{
  "num_hidden_layers": 8,
  "hidden_size": 768,
  "num_attention_heads": 12,
  "num_key_value_heads": 12,
  "head_dim": 64,
  "intermediate_size": 2048,
  "vocab_size": 16384,
  "hidden_act": "swiglu",
  "norm": "rmsnorm",
  "norm_place": "pre",
  "norm_eps": 1e-05,
  "positions": "rope",
  "rope_theta": 10000.0,
  "rope_fraction": 1.0,
  "qk_norm": false,
  "attn_scale": 0.125,
  "bias": "none",
  "tie_word_embeddings": true,
  "parallel_block": true,
  "init": "normal",
  "init_std_qkv": 0.0159,
  "init_std_o": 0.00398,
  "init_std_up": 0.0159,
  "init_std_down": 0.00244,
  "optimizer": "adamw",
  "learning_rate": 0.000476,
  "lr_mult_qkv": 0.5,
  "lr_mult_o": 0.611,
  "beta1": 0.9,
  "beta2": 0.95,
  "lr_head": 0.00372,
  "max_grad_norm": 0.5,
  "warmup_steps": 578,
  "schedule": "wsd",
  "decay_fraction": 0.469,
  "decay_shape": "linear",
  "final_lr_fraction": 0.0,
  "batch_tokens": 65536,
  "max_seq_len": 1024,
  "doc_mask": false,
  "train_tokens": 553600000,
  "max_steps": 8448,
  "dataset": "wikipedia_en"
}
MLP neurons of a small language model. Each row is named by its layer, matrix (down: output weights) and neuron, and shows model dimensions 32-127. Each number is 200 + 20 x the weight over its row's rms, rounded and kept within 0 to 999. A neuron's up and down rows have the sign that makes its largest values positive.
Before each neuron's rows, "fires before" lists the tokens most often just after its 100 highest values on Wikipedia text that the model never trained on. A number after a token or word is its count.

fires before: "″" 28, "id" 15, ":" 5, "ts" 4, " 1" 4
L3.down1308,204,216,179,190,212,174,201,170,176,227,209,210,228,153,178,203,195,187,182,223,194,200,194,190,183,235,212,217,176,183,230,216,184,171,181,211,208,215,226,229,216,220,214,208,198,202,194,152,203,209,191,198,206,220,241,196,252,187,164,164,251,202,210,203,220,173,160,234,206,196,203,231,226,167,193,196,197,221,203,202,181,193,212,183,155,186,181,192,219,210,199,189,221,214,185,160

fires before: "\n" 42, " The" 13, " It" 13, " He" 7
L3.down973,232,223,199,182,224,216,187,191,187,161,181,145,204,231,187,180,201,182,198,180,215,228,191,207,240,189,175,210,180,132,240,215,193,216,192,210,231,212,248,200,202,164,208,188,200,197,257,163,185,181,170,195,172,185,185,143,192,191,218,235,204,215,153,184,198,213,198,238,192,192,176,221,201,207,231,224,186,188,211,234,165,228,206,220,187,201,197,204,204,176,182,231,179,215,214,202

fires before: "-" 56, "\n" 26
L3.down563,199,181,202,190,232,188,240,152,173,219,212,203,210,200,197,195,218,232,208,161,232,182,212,213,183,183,216,208,203,203,207,190,166,173,206,191,215,193,206,207,180,226,222,206,184,194,196,200,201,196,190,210,225,203,188,210,209,217,213,194,189,203,190,203,208,193,177,192,197,186,208,194,208,203,211,165,191,182,201,168,208,200,186,177,199,190,257,225,186,166,195,204,202,176,206,151

fires before: "-" 37, "\n" 23, "|" 8, "=" 4
L3.down859,187,199,219,191,184,240,193,199,197,203,212,188,206,178,204,199,212,182,200,177,216,191,195,179,198,218,207,229,200,211,204,177,219,193,211,206,212,213,203,192,205,199,211,241,178,205,164,213,255,196,213,205,210,160,222,213,206,206,205,181,198,169,202,205,206,206,192,201,177,197,220,198,204,226,200,180,194,197,184,220,193,190,185,211,182,229,201,213,213,181,254,197,180,203,192,202

fires before: " |" 45, " (" 5, "," 4
L3.down957,207,156,152,192,178,193,200,171,200,191,187,197,204,198,217,184,215,190,192,186,191,186,158,215,210,165,195,200,205,209,217,185,190,242,184,196,183,207,195,192,242,185,204,181,202,182,200,220,188,221,213,243,227,220,185,214,171,175,201,193,211,187,244,177,194,165,218,185,223,204,192,208,219,206,199,168,199,199,221,226,215,209,205,176,180,207,186,179,220,206,185,210,240,190,178,134

fires before: "\n" 69, "-" 8
L3.down87,188,176,191,205,214,215,200,205,168,233,201,188,235,171,173,168,178,202,191,209,208,199,173,202,180,194,215,200,202,213,214,239,200,202,186,199,195,185,175,220,206,197,184,173,196,215,160,205,182,187,184,208,206,195,215,189,186,220,197,229,193,212,193,192,215,179,211,159,198,220,197,200,173,177,181,185,212,194,191,204,191,220,216,178,167,178,217,219,197,199,203,182,234,211,183,234

fires before: " |" 70, ")" 11, " (" 10
L3.down698,213,193,194,195,212,230,213,196,239,202,194,226,185,183,244,189,236,198,179,229,180,162,203,210,177,226,157,198,210,194,231,234,205,201,217,210,226,180,199,173,208,185,215,185,201,218,181,171,202,205,201,191,199,181,205,191,187,210,195,195,209,173,206,197,239,171,177,229,213,193,201,216,199,210,215,206,197,195,190,206,205,165,211,196,164,150,182,151,224,207,179,213,213,194,187,224

fires before: "\n" 82, "-" 13
L3.down1581,180,216,196,189,209,212,206,202,204,215,200,205,192,188,208,197,247,191,249,196,224,179,167,192,225,226,176,172,199,227,179,197,208,175,195,216,199,170,183,199,229,206,216,181,180,195,166,193,202,188,181,202,194,179,197,225,224,213,166,178,172,206,212,192,183,237,199,178,202,234,178,212,203,216,178,193,203,190,203,166,209,197,200,161,180,172,178,193,212,197,210,167,201,199,218,204

fires before: "\n" 70, " |" 8, "*" 6, "^{‡}" 4
L3.down2007,200,179,195,210,175,178,151,171,213,232,193,194,172,208,226,218,155,186,193,221,211,183,206,174,199,220,202,199,225,194,170,214,178,207,199,177,217,172,194,176,210,211,185,189,195,223,179,174,197,215,231,199,202,215,167,221,200,173,183,168,196,175,174,183,222,241,184,176,213,171,191,202,217,197,202,189,186,192,192,186,208,206,179,189,165,174,184,233,224,201,190,176,207,247,204,198

fires before: "\n" 28, " The" 10, " They" 4, " In" 4, " She" 4, " He" 4
L3.down1056,219,212,175,179,200,171,154,213,200,182,211,200,235,221,215,163,170,224,164,177,202,213,177,212,187,204,213,203,174,220,178,196,177,197,174,194,211,209,220,231,192,212,212,174,186,207,227,201,171,215,161,182,191,216,202,187,241,223,216,209,216,212,186,197,219,202,167,201,183,192,191,220,224,209,209,206,215,215,204,201,205,207,224,216,179,200,211,187,209,212,203,222,204,260,189,173

fires before: "\n" 31, " " 10, " ±%" 9, " Apps" 7
L3.down242,199,178,183,205,165,198,182,230,179,199,179,210,212,204,226,206,202,198,173,222,178,176,178,156,190,193,215,180,190,248,243,228,234,199,186,187,186,226,206,193,180,203,196,183,195,221,195,243,191,187,201,176,217,201,197,178,194,204,197,189,194,183,184,189,176,172,206,222,176,212,192,198,234,184,150,171,207,195,179,218,190,217,195,191,196,192,221,226,191,237,190,209,184,209,195,162

fires before: "," 32, " to" 11, "s" 7, " and" 6, "." 4
L3.down82,160,164,220,212,175,180,222,184,208,204,191,202,215,218,212,186,191,204,180,204,236,237,172,197,188,233,214,195,188,190,176,239,186,187,214,214,216,194,198,191,180,185,243,178,229,194,211,183,216,223,208,180,186,193,226,198,216,213,217,195,207,200,162,200,219,195,153,180,179,205,211,176,214,184,208,225,210,198,194,196,172,205,224,225,199,174,208,181,185,198,217,211,177,214,197,175

fires before: "\n" 40, "-" 13, "On" 7, "(" 6
L3.down106,203,183,183,231,193,213,198,184,215,201,196,195,185,212,178,197,168,209,193,245,252,229,120,234,186,213,203,206,195,182,208,213,193,230,198,204,254,216,170,198,228,214,200,195,181,193,191,189,215,231,184,208,211,229,202,222,234,234,189,179,208,192,210,207,219,197,176,195,203,222,223,176,176,176,222,229,220,191,205,228,185,189,212,204,168,205,243,177,180,217,186,212,217,210,208,206

fires before: " a" 30, " is" 19, " an" 10, " was" 6, " Japanese" 5, "\n" 4
L3.down249,227,197,162,171,191,201,211,154,181,203,187,197,218,204,201,210,169,155,213,216,212,184,204,219,181,251,242,210,224,184,178,207,186,169,226,217,198,176,209,163,212,193,238,235,216,191,188,209,191,196,196,224,170,169,192,177,221,175,210,218,197,215,195,203,205,184,185,205,180,225,210,198,214,216,216,199,174,221,234,167,244,204,215,230,204,202,183,210,227,169,151,183,187,204,157,198

fires before: " |" 27, " of" 21, ":" 8
L3.down774,176,205,202,185,190,178,197,182,160,203,193,217,196,205,158,218,203,237,207,210,184,176,196,192,200,186,175,229,187,191,191,201,211,213,220,214,210,173,241,215,239,173,211,222,188,211,204,225,201,187,210,189,222,213,200,229,170,207,189,205,186,190,206,184,208,236,217,192,222,214,207,195,222,206,188,194,233,185,206,208,234,214,214,191,182,230,209,209,206,188,198,199,194,236,191,154

fires before: "\n" 51, "-" 14
L3.down518,201,215,211,217,176,253,196,200,201,233,225,206,194,168,173,200,215,198,212,207,211,195,186,170,173,187,232,218,222,219,190,241,231,184,207,166,194,186,210,222,214,235,208,185,203,170,179,186,219,204,209,192,195,160,206,205,164,168,173,227,211,198,202,209,181,203,206,191,193,238,234,188,173,171,186,189,205,219,188,184,201,213,193,195,215,172,185,188,210,196,212,203,212,199,193,206

fires before: "\n" 79, "-" 4
L3.down617,157,223,196,216,205,167,200,226,205,219,216,194,153,169,216,160,212,211,185,233,219,172,213,188,199,199,197,188,204,215,191,199,206,213,199,179,216,196,188,184,180,215,185,215,240,176,167,208,217,176,213,213,224,206,184,192,222,192,148,199,185,237,219,182,196,225,204,163,227,235,220,162,189,190,174,161,181,168,156,187,232,178,213,219,219,213,160,199,235,204,192,180,212,197,215,203

fires before: "-" 58, "\n" 16, "=" 4
L3.down69,213,191,206,181,212,176,204,184,198,216,240,199,229,181,163,201,194,160,182,174,193,205,196,223,191,200,196,186,151,189,178,173,219,210,199,166,202,199,222,188,173,220,205,185,241,195,196,204,230,169,187,218,210,184,205,194,195,239,195,198,180,224,229,197,207,179,173,210,200,199,203,188,169,232,211,196,249,202,177,199,207,208,226,186,197,182,231,206,189,188,223,182,195,205,210,175

fires before: "\n" 64, " as" 5, "-" 5
L3.down1621,174,215,188,207,218,176,220,189,178,185,188,194,198,201,246,177,202,193,189,228,210,189,178,215,179,151,177,184,219,231,190,181,189,223,180,177,185,188,160,207,187,213,211,224,191,226,192,211,191,208,218,206,220,188,221,215,200,201,231,211,209,215,208,217,193,204,204,205,207,168,226,192,217,197,217,217,194,185,209,190,198,226,197,248,171,171,197,223,221,201,167,202,212,175,199,176

fires before: ":" 42, " |" 7, " of" 6, " (" 5, "\n" 5, " votes" 4
L3.down1720,196,167,207,174,182,212,200,193,197,192,166,225,178,196,269,194,234,187,183,220,205,190,196,209,200,211,167,211,200,186,184,202,210,182,196,200,211,186,200,199,183,230,205,230,205,188,187,214,189,185,222,193,183,201,209,230,212,178,190,181,198,202,201,205,180,181,186,206,201,207,213,193,207,163,165,215,199,168,186,215,210,184,217,201,176,167,196,183,205,195,169,182,204,219,203,217

fires before: "\n" 30, " He" 18, " It" 12, " The" 7
L3.down484,189,203,154,217,191,146,191,156,206,178,160,201,189,188,202,201,218,216,163,169,195,215,200,206,250,177,201,213,197,196,180,233,193,200,226,223,220,223,228,227,215,206,203,208,189,201,261,187,172,210,211,174,173,202,212,168,210,209,197,216,220,209,192,178,203,182,215,220,172,176,219,215,203,225,244,218,188,182,173,205,174,192,219,198,208,218,157,219,237,208,149,227,188,229,200,164

fires before: " |" 34, "==" 12, "\n" 6, " \"" 4
L3.down827,207,197,228,228,193,218,165,189,228,181,196,216,217,179,199,180,225,154,196,233,193,162,220,199,201,218,192,182,173,205,214,180,224,193,197,167,192,217,180,146,224,199,199,208,188,257,205,212,191,233,201,204,214,184,205,180,227,192,216,226,207,223,161,205,230,207,186,215,210,201,173,194,208,207,215,203,195,228,149,205,189,213,217,208,216,204,192,203,210,164,215,208,198,225,222,189

fires before: "\n" 52, " " 6
L3.down1463,237,238,176,185,212,208,244,175,199,191,200,186,201,200,151,178,215,174,191,193,205,184,214,196,199,188,211,226,192,198,195,207,200,213,199,177,208,190,198,212,218,218,199,171,174,189,205,196,171,227,202,192,175,190,193,197,203,200,219,195,211,199,205,190,194,217,226,167,210,208,186,180,194,182,237,196,216,197,227,215,181,203,234,199,198,227,215,197,207,202,197,229,225,223,191,233

fires before: "=" 38, "\n" 13, "-" 13, "International" 5
L3.down577,182,186,208,185,198,205,246,164,178,221,201,181,220,164,216,193,180,189,225,195,201,188,221,244,180,196,160,207,226,197,218,171,212,206,215,227,195,207,221,206,185,205,254,230,190,186,208,210,235,212,173,231,202,219,228,197,173,182,215,184,199,190,198,195,219,209,196,198,237,190,219,220,180,187,220,179,189,205,180,192,182,207,207,166,201,197,234,174,224,182,193,209,226,190,188,183

fires before: "\n" 41, "-" 8, "==" 5
L3.down887,195,226,208,182,193,203,170,203,199,223,212,186,165,209,210,213,179,176,223,248,207,175,212,233,199,194,219,201,203,185,201,179,213,209,182,197,203,211,194,202,217,203,178,192,213,191,179,218,196,185,211,215,201,214,162,233,208,202,193,182,183,202,207,186,203,196,219,210,218,224,188,202,188,199,203,187,216,201,181,185,195,210,219,186,182,193,210,201,173,191,171,181,194,220,212,221

fires before: "\n" 43, "-" 12
L3.down1046,200,183,193,180,194,201,190,191,205,204,209,194,184,199,183,192,179,166,220,179,207,197,214,211,221,202,179,186,167,186,188,204,178,189,183,231,198,202,216,230,213,208,215,203,211,187,209,214,200,195,178,223,192,201,204,216,210,186,220,194,146,216,196,233,225,180,228,173,202,209,223,196,204,183,199,180,234,203,174,166,180,206,207,187,249,182,176,221,188,191,172,161,215,187,224,194

fires before: "\n" 76, "*" 4
L3.down502,199,163,217,225,187,194,201,192,223,220,202,205,210,199,156,234,223,190,200,216,203,197,178,201,204,211,194,205,159,205,219,186,214,208,199,169,189,189,181,216,194,183,206,208,199,195,207,199,196,193,216,221,213,194,211,209,204,220,180,198,198,209,186,152,200,186,221,144,209,154,180,206,217,200,195,202,215,193,207,207,241,186,206,197,224,226,233,207,208,207,252,210,209,182,190,199

fires before: " |" 28, "′" 10, "″" 7, "." 6, "–" 5
L3.down1544,208,205,176,174,194,199,188,231,214,212,193,211,212,189,223,221,182,226,188,197,186,188,203,204,214,213,186,173,200,181,214,176,203,185,210,214,199,186,219,210,184,191,209,234,230,174,172,202,199,186,195,215,212,229,195,188,173,214,205,234,234,191,203,203,189,222,250,208,166,193,181,205,175,209,195,183,186,199,212,200,195,218,184,217,202,189,213,202,196,208,193,199,206,212,171,222

fires before: " 0" 42, " " 6, "\n" 6, " 1" 5, " 2" 4
L3.down1120,183,211,178,193,197,214,210,168,186,199,161,243,195,221,205,200,177,182,210,204,195,226,189,190,181,168,211,223,213,200,213,207,203,154,215,197,221,223,233,148,209,181,194,206,250,243,201,164,196,191,246,203,166,183,218,185,219,205,164,214,204,196,192,209,207,180,174,184,176,231,185,206,200,210,177,192,196,203,214,226,163,214,195,230,188,190,189,238,218,169,205,186,223,206,207,172

fires before: " (" 61, " career" 11, "im" 4
L3.down1300,187,227,218,196,238,180,154,187,167,190,200,192,198,184,221,163,200,193,189,176,211,211,169,217,187,222,185,205,183,172,191,212,209,159,204,205,232,185,199,196,179,206,179,190,207,195,198,183,204,216,224,229,204,224,223,208,161,178,190,183,208,208,193,208,218,132,191,200,217,203,212,225,219,194,185,201,204,197,186,248,210,194,213,231,237,210,171,180,211,198,190,190,159,240,174,225

fires before: " 0" 28, "0" 15, " 1" 10, "\n" 6, " 2" 5, " 3" 4
L3.down632,217,229,199,214,161,192,171,230,229,188,182,199,204,211,213,192,166,191,178,192,190,191,155,207,189,174,181,219,184,199,184,156,206,218,181,217,207,228,191,203,224,169,211,209,206,221,212,211,189,209,188,164,236,210,183,194,199,202,199,192,225,242,200,209,188,235,202,230,231,166,189,195,213,213,215,193,202,197,190,195,199,193,190,179,199,226,217,204,216,194,204,203,189,175,198,167

fires before: " to" 47, " in" 8
L3.down1334,182,205,218,213,175,198,209,202,224,229,203,201,199,206,194,185,171,179,232,223,179,217,166,178,186,170,196,222,184,219,229,189,198,229,225,182,209,201,183,231,200,195,225,188,204,181,202,223,235,166,225,185,174,209,182,187,206,210,240,181,174,202,222,211,207,203,214,216,124,198,175,212,199,198,211,206,204,221,206,214,202,234,210,199,144,213,209,179,182,194,195,205,183,215,205,183

fires before: "\n" 63, "-" 10, "The" 4, "==" 4
L3.down1543,226,183,198,192,224,198,175,208,194,212,185,181,180,232,163,211,149,197,216,163,228,186,204,206,186,214,180,165,199,187,215,215,184,205,167,206,229,199,216,219,239,191,222,197,214,191,211,213,179,195,194,215,180,236,229,166,188,169,209,181,147,208,212,200,179,218,209,188,234,180,210,223,178,178,207,209,223,219,184,189,184,200,197,189,193,199,221,223,196,220,180,197,203,181,207,204

fires before: "\n" 49, " Battle" 4
L3.down1840,160,198,177,198,215,225,221,181,208,195,233,215,195,223,227,181,209,199,197,187,218,191,198,184,240,181,221,207,217,219,197,225,167,201,219,237,227,228,202,199,216,183,172,207,205,246,208,165,180,191,196,198,187,209,175,209,178,210,207,177,190,228,196,213,161,174,217,189,195,229,201,238,210,195,226,179,200,180,213,175,217,204,216,203,186,192,194,181,177,193,179,213,184,212,185,181

fires before: "\n" 92, "-" 5
L3.down156,194,202,179,146,226,181,210,225,201,190,227,220,228,159,190,211,197,214,184,185,186,220,191,212,222,191,182,198,190,185,197,171,209,197,185,215,184,191,224,195,234,180,218,228,190,224,201,206,175,209,183,225,216,229,176,188,215,215,214,181,169,177,203,189,226,210,209,185,214,162,155,174,197,206,182,238,226,200,192,203,190,171,172,209,190,218,192,228,194,190,193,218,205,202,165,216

fires before: " |" 29, ")" 17, "–" 9, "." 7
L3.down493,162,181,217,212,200,194,190,200,188,199,227,215,239,189,198,203,175,207,211,212,163,146,191,196,164,191,186,242,207,212,187,227,213,218,166,197,211,196,191,179,230,199,217,235,173,221,188,172,197,230,212,227,229,189,169,188,210,191,201,211,181,187,204,222,169,175,222,241,179,216,214,188,203,217,169,228,218,207,205,213,214,164,168,187,192,181,213,197,188,184,242,192,186,224,217,174

fires before: " |" 36, ":" 19, "\n" 6
L3.down396,197,191,197,189,191,192,176,166,204,187,205,163,209,188,197,222,197,175,185,206,187,187,204,217,184,209,175,199,177,188,207,183,195,210,219,172,190,170,166,175,217,166,204,215,195,222,173,198,209,187,210,198,189,204,190,209,198,199,199,189,229,217,181,212,198,211,187,226,190,197,216,222,217,190,205,212,241,172,197,188,216,181,175,221,216,188,166,189,176,189,219,227,243,184,192,183

fires before: "\n" 45, " The" 5
L3.down120,180,205,229,217,225,199,214,195,209,197,197,177,190,191,182,193,193,194,190,186,184,223,208,198,220,235,217,188,219,161,217,217,155,191,222,218,217,249,232,215,202,202,201,239,183,202,177,188,198,209,213,203,197,190,206,192,218,164,196,214,184,218,222,205,209,211,190,192,171,236,209,202,173,226,236,201,194,230,214,187,210,197,213,234,243,213,194,195,216,184,188,206,191,186,206,197

fires before: " of" 27, " as" 27, "ares" 9, "-" 5
L3.down174,196,196,176,188,196,179,219,184,182,195,198,208,190,202,199,204,187,248,239,203,201,182,205,194,170,190,213,226,216,204,183,216,194,193,197,265,164,197,172,218,205,192,213,191,199,204,218,185,195,190,214,210,207,207,163,211,165,214,208,206,171,191,198,214,192,215,201,209,175,178,200,199,190,189,232,208,204,173,204,200,206,186,205,190,169,173,168,212,194,234,208,180,230,199,213,186

fires before: "\n" 38, " (" 20, "0" 9, "-" 4
L3.down2043,210,179,222,195,217,177,165,166,222,181,163,238,205,197,185,228,204,214,208,241,157,184,238,198,202,218,194,200,185,188,221,196,182,226,165,226,234,214,174,216,212,198,188,198,198,193,197,197,216,227,208,188,201,177,221,222,220,220,199,212,174,197,183,219,182,200,193,213,179,229,173,204,181,198,191,191,214,179,230,224,187,193,208,217,213,228,218,236,203,214,183,186,194,197,192,206

fires before: " |" 49, "\n" 37, " 0" 7
L3.down864,188,226,188,219,209,223,211,223,221,244,159,166,217,211,210,218,200,217,185,188,180,176,208,201,187,228,195,186,211,207,221,161,204,174,206,197,208,223,259,215,199,192,239,211,179,192,209,206,205,244,179,214,202,222,166,238,242,178,173,194,194,172,218,192,188,225,201,216,186,183,196,228,200,194,224,182,213,169,210,168,187,246,215,225,187,210,222,193,210,187,170,200,184,186,192,195

fires before: " |" 53, ")" 22, " (" 5
L3.down1003,202,182,180,182,196,181,232,178,225,204,182,193,205,173,202,168,261,182,170,233,203,163,185,209,206,187,171,230,152,194,196,231,208,231,217,222,210,165,205,200,184,213,195,216,194,173,172,188,192,196,182,190,202,217,205,213,176,199,189,200,204,194,205,201,184,194,177,169,228,186,176,232,238,186,179,194,165,186,192,187,215,210,225,196,182,193,201,183,167,216,200,176,209,222,169,187

fires before: "–" 25, ":" 21, "," 8, ")" 4
L3.down1635,193,197,220,210,205,165,187,173,190,183,204,254,189,194,204,190,212,200,191,208,185,219,190,200,176,216,215,168,198,193,209,178,174,178,186,203,191,232,180,206,205,220,231,222,229,198,229,188,204,207,222,199,175,178,194,185,153,196,173,192,166,218,200,214,175,183,193,194,173,195,161,167,230,208,189,187,177,203,173,213,211,226,204,228,220,228,239,214,213,206,216,179,213,231,180,232

fires before: "\n" 27, " |" 21, "A" 8, " =" 6, "S" 5, "Pro" 4
L3.down820,233,216,227,200,190,215,172,222,233,209,214,199,203,205,172,191,179,222,190,234,170,180,208,193,220,174,177,200,178,201,218,247,194,216,228,179,227,193,198,186,192,217,186,235,181,176,235,165,197,220,197,194,211,180,224,260,182,200,219,228,182,194,234,203,204,213,207,218,176,196,196,173,173,172,233,224,219,197,176,203,187,230,204,221,223,201,219,201,179,223,200,210,217,206,230,233

fires before: "==" 37, " ==" 14, "===" 10, "\n" 9
L3.down892,197,161,188,188,192,206,191,175,227,187,187,171,188,195,198,228,183,173,177,183,192,207,219,174,186,190,212,207,197,213,163,210,171,179,205,199,204,182,172,173,211,206,232,229,216,174,183,212,212,221,230,192,215,163,218,223,190,190,189,209,207,187,185,198,183,175,214,165,212,189,173,182,203,203,200,213,163,163,212,231,190,182,230,207,175,171,181,193,186,201,193,192,187,180,203,218

fires before: " |" 48, "." 44
L3.down1422,196,212,152,160,188,205,163,221,181,228,193,183,214,197,193,191,197,199,196,202,184,203,194,190,190,217,190,204,208,188,207,197,206,177,198,183,196,196,208,202,148,176,185,213,185,188,173,195,222,200,201,205,226,202,178,208,176,223,167,201,197,205,216,206,213,206,223,199,160,200,194,185,208,200,211,172,189,241,202,168,213,194,207,222,213,204,247,226,186,169,210,193,198,211,194,192

fires before: "\n" 32, " The" 11, " He" 8, " In" 5, " It" 5
L3.down1119,200,181,198,165,239,214,218,168,176,156,185,216,209,193,176,216,201,208,185,179,191,193,200,192,199,245,174,198,200,180,191,212,177,191,199,224,204,198,225,200,188,180,173,230,172,150,195,199,217,205,180,176,157,181,196,191,204,194,226,176,205,213,196,190,220,195,214,212,201,215,187,194,209,197,197,200,217,202,164,211,184,202,205,187,207,220,219,210,168,211,162,222,180,191,168,214

fires before: " |" 32, "." 28, " (" 4
L3.down27,197,191,226,170,189,217,220,250,194,219,199,187,219,192,215,219,212,195,191,220,184,184,189,214,197,184,241,211,183,201,192,229,221,183,218,179,202,184,215,178,167,157,184,241,189,221,213,208,216,190,185,192,202,226,212,218,179,185,220,199,208,168,187,206,202,194,214,181,233,197,215,202,198,195,219,200,184,214,199,219,191,175,176,211,189,181,192,225,204,174,189,231,211,195,199,171

fires before: "\n" 55
L3.down1492,170,208,184,167,169,222,206,219,226,211,215,210,239,200,214,188,213,186,191,223,187,200,215,226,204,245,224,235,195,214,200,214,216,184,190,200,214,192,240,224,194,192,204,209,223,197,185,215,183,235,171,187,205,225,211,170,164,203,172,195,176,222,211,239,225,238,218,219,189,183,235,204,245,202,203,199,195,175,202,172,193,178,171,217,188,188,170,210,187,186,192,191,208,239,221,191

fires before: "." 24, "," 22, " of" 10, " to" 4
L3.down829,208,179,211,185,181,209,215,206,189,176,194,203,209,238,185,192,204,228,193,237,159,180,201,177,231,167,219,231,178,200,212,178,182,194,231,212,173,189,179,160,230,194,202,192,187,197,215,224,215,179,207,166,184,223,221,192,210,194,223,187,205,188,218,214,180,231,170,187,211,201,224,188,199,206,157,170,212,187,187,230,219,178,192,165,240,202,195,188,203,193,222,185,184,155,164,245

fires before: " 0" 26, " 1" 10, "-" 9, " 1986" 6, "\n" 5
L3.down1829,210,186,210,204,195,197,226,182,159,202,181,203,217,230,193,169,207,184,214,217,189,205,199,217,241,224,221,192,179,221,244,205,220,228,212,224,209,201,186,206,201,189,242,217,186,178,204,208,232,227,210,236,201,181,209,180,190,208,241,224,186,178,196,206,190,183,194,212,217,183,163,214,217,221,191,148,213,211,201,215,178,205,214,212,214,209,190,198,206,180,167,190,203,176,215,189

fires before: " (" 42, " Goals" 11, " 0" 8, " |" 4
L3.down1484,191,197,183,184,178,207,222,196,207,189,220,183,211,198,225,198,205,196,172,180,170,223,184,185,157,209,177,198,204,220,196,190,188,169,215,215,201,199,180,183,210,212,215,222,212,189,213,185,185,233,224,217,208,215,184,205,184,215,176,172,198,203,197,169,222,189,221,252,177,226,180,203,192,183,178,198,194,193,223,171,195,186,237,216,215,187,190,222,194,194,180,224,184,224,201,203

fires before: "–" 26, ":" 14, " –" 7, "*" 6, "\n" 6
L3.down713,169,223,202,235,212,211,196,190,205,256,198,198,221,183,212,175,155,183,184,231,177,220,218,201,202,209,222,231,196,185,190,154,170,183,187,217,226,204,197,175,193,201,153,204,213,201,212,208,226,181,215,219,244,216,209,189,199,217,206,191,199,198,220,206,211,219,242,183,200,242,214,178,204,215,202,215,199,220,220,200,207,167,212,179,190,220,182,259,202,209,193,168,233,207,162,212

fires before: "\n" 34, "==" 16, "The" 5, " She" 4
L3.down1289,255,168,179,209,190,169,171,174,209,194,191,170,193,195,182,214,164,191,216,214,191,192,202,225,208,203,185,193,169,208,173,199,179,170,168,190,177,188,257,197,212,206,215,226,215,195,199,225,198,220,208,192,187,215,220,182,204,209,186,223,181,197,188,234,200,196,216,211,194,190,194,209,213,195,224,178,186,187,191,200,181,207,228,174,218,201,215,186,208,212,167,207,200,195,214,222

fires before: "." 76, ".," 8
L3.down1851,149,214,178,172,204,200,181,196,152,198,197,212,223,198,204,199,173,155,186,225,202,178,188,219,199,176,191,175,218,202,190,192,183,222,177,189,182,191,192,223,230,231,250,209,214,218,194,204,212,185,183,189,214,214,169,249,186,203,226,192,181,221,173,232,206,236,193,198,216,248,228,175,195,153,198,196,197,191,205,248,195,195,212,176,210,208,181,208,218,211,167,200,172,155,195,203

fires before: "|" 30, "\n" 18, ")" 12, "-" 9, " 100" 5, "|---|---|---|---|---|" 5
L3.down1131,219,189,170,194,215,172,207,235,204,209,182,200,170,221,171,202,213,223,206,210,210,204,178,206,217,166,217,198,182,217,183,218,174,170,201,219,202,210,218,219,237,207,192,185,183,170,235,232,185,175,176,168,224,203,222,203,180,194,219,186,217,217,219,182,177,180,173,215,206,212,213,201,177,208,219,195,228,205,204,190,208,259,181,199,189,203,200,191,212,221,172,168,185,177,191,220

fires before: "\n" 39, "-" 8, ":" 4
L3.down1405,181,182,183,172,193,166,193,178,203,194,224,175,206,227,195,191,197,231,178,198,212,257,207,207,207,214,209,202,176,190,183,192,201,202,169,190,202,195,197,177,201,195,224,256,184,165,210,200,181,189,180,202,208,213,193,189,241,153,222,175,215,216,253,180,186,176,166,170,197,193,197,167,205,161,223,201,189,202,193,212,184,211,201,173,167,221,235,218,174,205,220,222,174,193,198,191

fires before: " (" 28, "==" 16, " Apps" 7, " ==" 6, "\n" 5
L3.down430,212,243,207,215,182,178,194,170,223,208,216,202,186,211,207,236,209,174,177,235,232,183,216,206,189,187,202,200,225,216,212,211,211,209,202,163,218,210,216,181,194,198,185,165,207,237,196,184,188,185,171,157,226,206,232,192,227,215,205,200,216,210,207,175,233,201,182,178,213,202,184,202,192,211,194,197,207,231,170,201,208,167,189,169,209,245,192,198,183,200,221,193,219,226,197,202

fires before: ":" 53, " |" 13, ")" 6
L3.down252,163,198,188,217,196,190,193,217,186,224,184,202,204,180,210,212,179,224,188,183,225,210,194,163,219,189,195,202,190,193,224,168,207,230,154,161,216,160,178,236,221,194,170,186,187,213,182,205,200,201,185,173,176,220,225,205,230,189,201,180,192,204,180,193,210,174,188,200,211,209,182,187,202,216,186,237,193,191,174,180,208,196,179,165,211,191,190,158,205,230,219,202,164,245,190,193